config = dict(
    num_hidden_layers=11,
    hidden_size=320,
    num_attention_heads=5,
    num_key_value_heads=1,
    head_dim=64,
    intermediate_size=1280,
    vocab_size=30841,
    hidden_act='swiglu',
    norm='rmsnorm',
    norm_place='pre',
    norm_eps=1e-05,
    positions='rope',
    rope_theta=7900.0,
    rope_fraction=1.0,
    qk_norm=True,
    attn_scale=0.125,
    bias='none',
    tie_word_embeddings=False,
    parallel_block=False,
    extras=['capped logits'],
    init='normal',
    init_std_qkv=0.0337,
    init_std_o=0.0,
    init_std_up=0.0337,
    init_std_down=0.0,
    optimizer='muon_variant',
    learning_rate=0.0159,
    lr_mult_o=1.42,
    lr_mult_down=3.0,
    beta1=0.9,
    lr_head=0.00813,
    warmup_steps=35,
    schedule='wsd',
    decay_fraction=0.527,
    decay_shape='linear',
    final_lr_fraction=0.0,
    batch_tokens=[65536, 131072, 196608],
    max_seq_len=256,
    doc_mask=True,
    train_tokens=439300000,
    max_steps=3803,
    dataset='wikipedia_en',
)
MLP neurons of a small language model. Each row is named by its layer, matrix (gate and up: input weights; down: output weights) and neuron, and shows model dimensions 48-239. Each number is 128 + 32 x the weight over its row's rms, rounded and kept within 0 to 255. Numbers have three digits each. A neuron's up and down rows have the sign that makes its largest values positive.
Before each neuron's rows, "fires on" lists the tokens most often at its 100 highest values on Wikipedia text that the model never trained on; "fires before" lists the tokens most often just after its 100 highest values on Wikipedia text that the model never trained on.

fires on: " |\n"
fires before: "|"
L7.gate909:167124109145080085081111146157131164133107167089075133190106123099134050082149132112145187103134094178127130130142120138093150086118147072086114093158155146094128080118133111118125104149178140149130077118139192124071139149079093149140087191083122119154129057151046114083210136119124121139126115133111121137097114103104174094200103135089187162107104153071067155117157143134211117129106058129107141173116163076160142069118153101147143145151113164081130088099118096080117020148087155150095111115112091152181115162126102101133132099129132139136141144068087147125155163138140161138
L7.up909:164156103148148122146169094152118158136136131144133147058113129154140155097162104117115135101148108090147073185135176086153139141138105169141124096117094146160128173122128119136103090102149078158100124106091160139150132108144137110072088184202139159183134097194109110132144187169161180141202152121167134155157155083130092084158131085147062172172104136142152118132180182148156150128112105137128089082078112168167126161146130124154183112153120109104181131136146146154119144141115159110187114146053143083057134181107152112060112111094137115116093091102122114171206129084154149154
L7.down909:134106154081158068146149144120105111159142117140096116147111103119152160142135094112133197110092062143108075134140134097086185102099138131099121134113145138178135144120088171134104068107111155155109075105105138113121137155093153143082074130106173121196107090137118073097151122179171164137178129183148146110114107176040145115099154100121131098138149130106158143200110079098120155162140208125057134141097060120082161119144141138058111127168115127098064133156148146122110110101133121164083099116243129129122157158105107119129121127087171127118106149113131096100086158177157126093

fires on: " |", "\n\n", "\n", " |\n"
fires before: " ", "-", "==", "===", "|", "•"
L7.gate568:119173096134111139154133153154116106111063108147111169124143154099122158127110129154114119110190081059096132071061097139139150118097100127177150129203129122083113168093133109175112146094156144143147174106135133094134197148067135180115142118123140158153115144130125055150146168141119147079108144120132136083176100079111118140148215119116155077041110109110123135147147076170097156098102149109122104124114093138141098107109152129044140095139144127090117076138115062130116164122186088115104132123182131111063114211092109111153153177108109141057123137123125127093134113127198094101
L7.up568:160064108129152093091141094175120114119163107087154142073098101136121176097171153104089184147190110150211165149060121129133128109205115092092118134098128136120123118120125103096117147128182091114101106111158142114053114170118146139127164179064115106139028112143077106123105179085080152120094081141139170121140136136063150118176093128140116169098160082157131191101139144136163124109121143112187088130129146075067124099123071093224091153139091137128132131166172154128137112095179173174132151097116183134161133117126154124164143161102123145198089161138125125121146076130129132058
L7.down568:153126152109139146126136136100054118088188151112136104108103116099102102076218153098155143165138148144151096124149145141114113143091120105162097121202084115121120136107150117089070154108102100132128122134092100140152140130125107117111140082153165208115100159114092125134167079139129157104096111154164153205121042139180133051177174111160171064100133132136084106129162128113120146135170097113090147098115141148172110125165105103145143195088101129039126096121129135105167158148205142151053080158097120118106189169183122163154129166087118098090130109132099185158097159116148118085

fires on: " It", " it", " she", "It", " She"
fires before: " was", " is", " has", " also"
L7.gate692:117128114113077100128138084081087190109101118181150172159158061073199163134052078112146097120146119144123097153101117107102160129118192131109146135121150144171114138116134167167164151110117118155104149129121120142126096150107154106155153166180178165063112108221192135100137063099127118127124094144040172164068118117146088181119181136193090169097135104173168106085109064112110058090183104114154106129194135176128125136160182116148140178071143109203151071108188123137070116130141143102192135150196159143134119070169149143097128122110092130114125149114085112121143159174112118107
L7.up692:153131106088137077095136135174222079177138137072132204132103121200082138092196147139151125130124141162180088132130082072122139149173161159161104138120145176135051191109133209132183175106073173140105149116099124122087171126145161092138090134152126156073153148121127119103139176166125093141144175130139159161120133127109156155131117146094100107177137098153113117185149184123138169116099165070125106098107113130144137124086125181111144099148137136153110135128132123150149123156123130131118139083109157081067135035128064097165114149082179203121097153156098125119134091127097057158
L7.down692:141108175163119076148180195124130092083157111100176108115158160156134123155187136128114151133117154103128115115127101100120179115177085061100130140160077066087156186132096157145118088106136120113141161096105162189181132140123117142107076128148149202140184077115147109153117189144160161186101144168172070220107118136127115135140112127153146145079189075047178171200113102024122127142143122117069138155148133105116159082128145088107155086165090120116120120114114153133129086105130154125109175154078114170125132089106100110145077168088136148138107122098145111114134101098028117170

fires on: " |\n", ";", "00"
fires before: "|", " H", "|---|---|---|---|\n", "|---|---|---|---|---|---|---|\n", "|---|---|---|---|---|---|---|---|\n"
L5.gate875:162086166139143160147133106152181125154180075184112144145116096081144202123143109138108096163100070161146115077118148034115118129125159127084157127074118127143126113149103160162115141174204136155111066157111173090136114154098112132170146208144159115068183138134066103112137104099112165089145095163104163113145139094099111124148130086145081188140054089138155133103126155110114170146139128143094135142137133165154116106089134093134115166133178129114117065162185128107144136135134083188143128161125135134116137055104136149168121108111147135169204148094134112127167134170114122134
L5.up875:158135110143173130156109092065140154171109095081149100120122167116125181063098169162173101099098095193117163075118122176138092100108156076183093162159132110187129147105167170111174138121183118134124122085109128193105120063158148097135080116091101121093131133136087138100165117084136154067127102197129137124107156126157154060121143089065132124084189153112209129065104088169056149130104078101148195139109175079160143118110105175117135107137130184136168150099144162136121126133176153151122166092169178122100100153126176163133106106120151180144094136069166139186194088174110161105
L5.down875:138109143111134133140120180076110126136139121121143144120173114159132158083117094105111146135083142066067158169120160149113105180099057124089138159151123106185136091128082164141168106148161152026090120134118169169151111068082102091115154139146124105183127151165092124208144088093114138139185145109094174154086212088080200170181145107178124154117086093152152135061141092160103170143122096098125140102153136061201176138085074158188166135198101168147123128068154165166119127109165121197160071112147130142126167111128100107135109139103155139187070129096133145161121190107115198155

fires on: " |\n", " |"
fires before: "|", "|---|---|---|---|\n", "|---|---|---|\n", "|---|---|\n", "|---|---|---|---|---|\n", " "
L6.gate337:127130121151116136137108060107138154115169118118187144099112105153126134113115116155183115120149107117090067132131179176167137106125149142077072151181143142170104116100068102079080086113176102063128121136125098103088140106123107087176097148101129144134109124090094111123098133137130198119164105168067195146166118157144187101168111171203152154128149152153121066118091124068109144153123102120155108125120110127067154109160156086113124122168161212146106131077168085086138067157107086225103094215148084135110150128137123128113139169119181148125080088062102165136163091148152210121
L6.up337:100152071164195119104159119064137175062145140122099197134124188089172107051141106194106152093127122177125131121123141113110119057128144096160100195110134137146122145051143083144177050083184109122135130077125106145108132113105139131098137110118101110124093164143168067116116113133121117129095157126143082131101154173064172053124169143140129130106104127143114118100134148123134131152135077129133143087122143133138145140097131144109079123125176132158128151125117122113076140158105067147078154196162119175121082139145085151133128104188159085109230075129125136137151114190138120148
L6.down337:134114118076135161126123082121157135145145133095147177143112169111148109125141122081116153147053068124163139127081179175141117126169161069113097127179103104098109138069113118135123103158125100106168113085140192160131133106127106103143140170110135119108115124062083108161111177123120181129134128134082137158123133042106131115136177101134144141197158116112083098113159109171156143088156138131158086127107134100128143111184129055061205133131112150166068126121113115087114171111114116175146098105170148131098118060123145128130113166148100151136144078140144125168167104153107130126

fires on: "\n", ")\n"
fires before: "-"
L5.gate738:139148126152115059121158061084097160142066095148144171129099105116154118139085101158096250161129123144125161143089200140095150110145167048115095128116111099145147138122144137130140131110114150153115096133069097077124127098088136074147180165104112123138125091152094127096128101140176141139058121140081164070144099121182148132130129144146128147094121140097080114158079148082194119139133123152174108162145141166160175100142117129123132206126173122100070177136170123119138162128115093142100108179127142169118097128099147199103090158191124153096098123121082110113121143167121128122
L5.up738:147146108159152124092163116137140175146219131103128108142131135097190140094139128131099129135102100069144113098108104116138122109163130160112135110161147161128104099155044141156135127058089137059129102136156103173153149121073181119068070150152185088185082127137089127162066144155176061102104161103121131125125147135061162141103096099115112144126111092122196136156127130143095177153113106154099154162121117124128170084107197116102153058106084096090147156207178148149119103171097109181172128136126135207133142160122089100100102072130057120138120122167085181091108090074161075083
L5.down738:152092168098096132139128103137177124128146104108135164119132147123100133133206097069161148122118061107138175139083138108161113150086157097112121143081117117167092155136132150079079119141164085138090117126085095109124149130128108180218070136119124148069098143137130108111146165126118131123103092135111135144173020157106133134138116156105158179169066128131099138102142146120166094161120198119091114182113189123195106098119151137208170139121093142135103165116098149139100124163085115167083146118161143123087080145134136180140134146132124132149128115149125111151134108118134080150

fires on: "\n", "\"\n", ")\n"
fires before: "-", "|"
L6.gate9:137083093138164082110123105138128180131172154138121151136137104123113139099129094159103150118133122110136162141086086069101122100148177146087134125150096156139072084142143169113106099128121098182093165086159136115186152155092127124148162137055101140081109196108083110154075123125108124093087106148119172089082104171149132100109108083100070122175073134128182146122217141114115153160100091151078102188094116169132122133137155153130095162162088140100119153133162116150172091170047164131150104141123150094105138053104126112139134097123150187137097039140141140106124073170093106127
L6.up9:075126139206082122102147140109094142156082155120136126144097145064079152153100141150159135068125120163098110111122102067100111120105133154118120115124112143188140153125109110122133169119159161160162117134132139126089148137124133160136108091133145155155154117106098139143097173101115129102126154156110112123094120122087175230132078100123090087140126140129149147102186128147144146134141073127076160191164174125177118088185104177117153161103191119145097099077186141116143135139095091129022157153115145093111112106063119129092191062075152107094081148065104145106178088135148142136
L6.down9:181098123116103084127050111178142138094234091133138120136132141087115122150113032098051117117177128131192110089117120096168121133105132147097106174146120068173118073163137132114114117117103114094127097096102087131154061140126153140147149173149104154088123157126050158129179193049095124066121143100104130085122066167158110121148152085101107110170127103189209068144153132129107132142093101116116125134087143169108139102075179159108171084139133158159125187155118074160145132176125130128119136146114194138122134140115101153177061129117140102087082132145107191120143121119145145122

fires on: " |\n"
fires before: "|"
L5.gate143:152126125083085085140070152111106127170119075120141165142125126155130173079174115121135135169129130151122115169026118134120143161105174081134120062100121102143118092116118188139150165090135161122173128138127129092080107076160122094149076182092143150156124143132092132064135112119086133165093154152150080147093138126155116088168154102111129128204076146126167133099179121149119169152102114153185104129100116067118104185130210124154116111176076175107194148102176089168112167112128112180047133117150111138125110166104134141078121095129140123162177110083152106114143153149024124055
L5.up143:096140144146121144099100090134121091112130150119112115160130067118111113153171109135106189159159078183107137113151155189089082134144182137178124108131111111124125109070123077105086157105182166150126213117195171109213162112100203098086113071123097094128156149165172116153177202125094101151127174148122138033134122180120100184183099143136189176135107109119135147151147139065131193173087091136157118117090106133118100091089089167064166148098118110145076139134161104185087134117134132114137145143134110124140195165082155134135118063120099117117131130134091121123117129106137141159
L5.down143:167132133114150083090128135144125092108131100147133152116117105111098162120173129081128135136151111153057140155099140160077146100150125127116099144145079117133143142128173161125130136087146137141147177129169131140153177137162068136074131098093094135137137092165132087150188165160105137128140121148136119100135172200194116161161107141116175123163092146095047078126121144172137157154096172123126140147105115161160116116133138072071116162123108099130133156108118144073066214116119098139062132136117091166094155122172115083192056130142136113182131114050089166132142113117139104069

fires on: ".", ")."
fires before: " He", " The", " It", " His", " Fin", " In"
L2.gate489:159110066081068157125129128145109129130141126149159076118118149131075116138180122099139129110119078100128095149144155096140174105161091131084127131158121174225172120120117115166105188119166101132126063112178069109179114100112107098134061133126158155113135140086126136158165111114109106108115095121134082160126124128122173141114166084158154131099133111165144151172067175149147148117127090115087147191087103154146135167161128086176195148159118117137105087149142161179112093085088096152126079116122054115123157091122185173174126088150161170124063084151106136108136108143154132115
L2.up489:111142053106108114168091118131089110129146095138152044152106195168086120128093136123118122142113109092106148142141148132139149112106047112091119157096090097167107199104132120159119161147174152148114072140171139135138094129042127156116146179127104140112144154128163115143101017093063141140096149189136108119063130127161093104126145102138113111127105135191088200119091129063155164063124090152051100114141175119164115109155098151140120104157109114142170071216176167134092110091163138148151076157155119185101108172156141165173134103144132173095132155115087136101158118125183163098
L2.down489:163136158112109158133176066178142139146164134148152179103148143105109104145169160079128170141168107112150072149144140254068146169153135164154099108157125124157195112126125090147098172101133084123143173188091173162118062118057159125147087163094100138134175122126116096140138171130124117102086186094096128138110095111133141130101116119160142145093090131072135105170128112082157101106124155110097118032139110115111134144090125165103141114141093156153143063109150115099070176149197124127100147159171086118169058106121107146190108117115094113058142138148158144080149136142175131149

fires on: " |\n", "agn"
fires before: "|", "|---|---|---|---|\n", " |", "|---|---|---|---|---|---|\n", "ères", "|---|---|---|---|---|\n"
L5.gate608:124068087108082142111214139085124131049151149099142118072141100146145220123113134116140195121138083130071122145114115159120139164118124140155124084089112147119091070148145131165124163184176149110099118072165165145129123102126098109084123114097107079087158122179101095098122156100161128071115081141143097144102156137161132129149085160142097164164133131088095117148124180117097160203086152144119110092185119098144089101140136125142141083145086160170097152113255188153096214131180157092137105161133122138172098092139142146101117181097178086114160179158156101121097151118143139201
L5.up608:116091186078117097155103187142140142095151164110070153145161116154171123115147019102177151113113100187124129095089096102152162099116148096109134139136094164152127130123118145146133108093172138180160162130166102103144085087142148116150106123124171112126124109134158033190158125134136136121129154143089129197115135109068136131130113104200117104131123138117179181134154167128076153121106064086130158093141123101142100120152186185164147137184133127125156143102057138139105114154139084155116178126117162098090104109152153119092217120090058116123083131137069142073115156094162148179
L5.down608:176186078135123181119158161160124138091118146144181077137163136119095176056086153125131087062134133129162108131103134102160145116104151113191112134140141048109111111111128133096127166108147135134086132079111141119055087148083182140188166125100172091137128164108127094183139107143154136151155132083145127162179100118116106150129127088132099114104101182096109156153118164047091148144114143190114155076095143146122103100088154126125121088160092102094099140148166140149151127111135171117117083163142108134067064206125101134122164128115138108100121112142128107119097116150130164165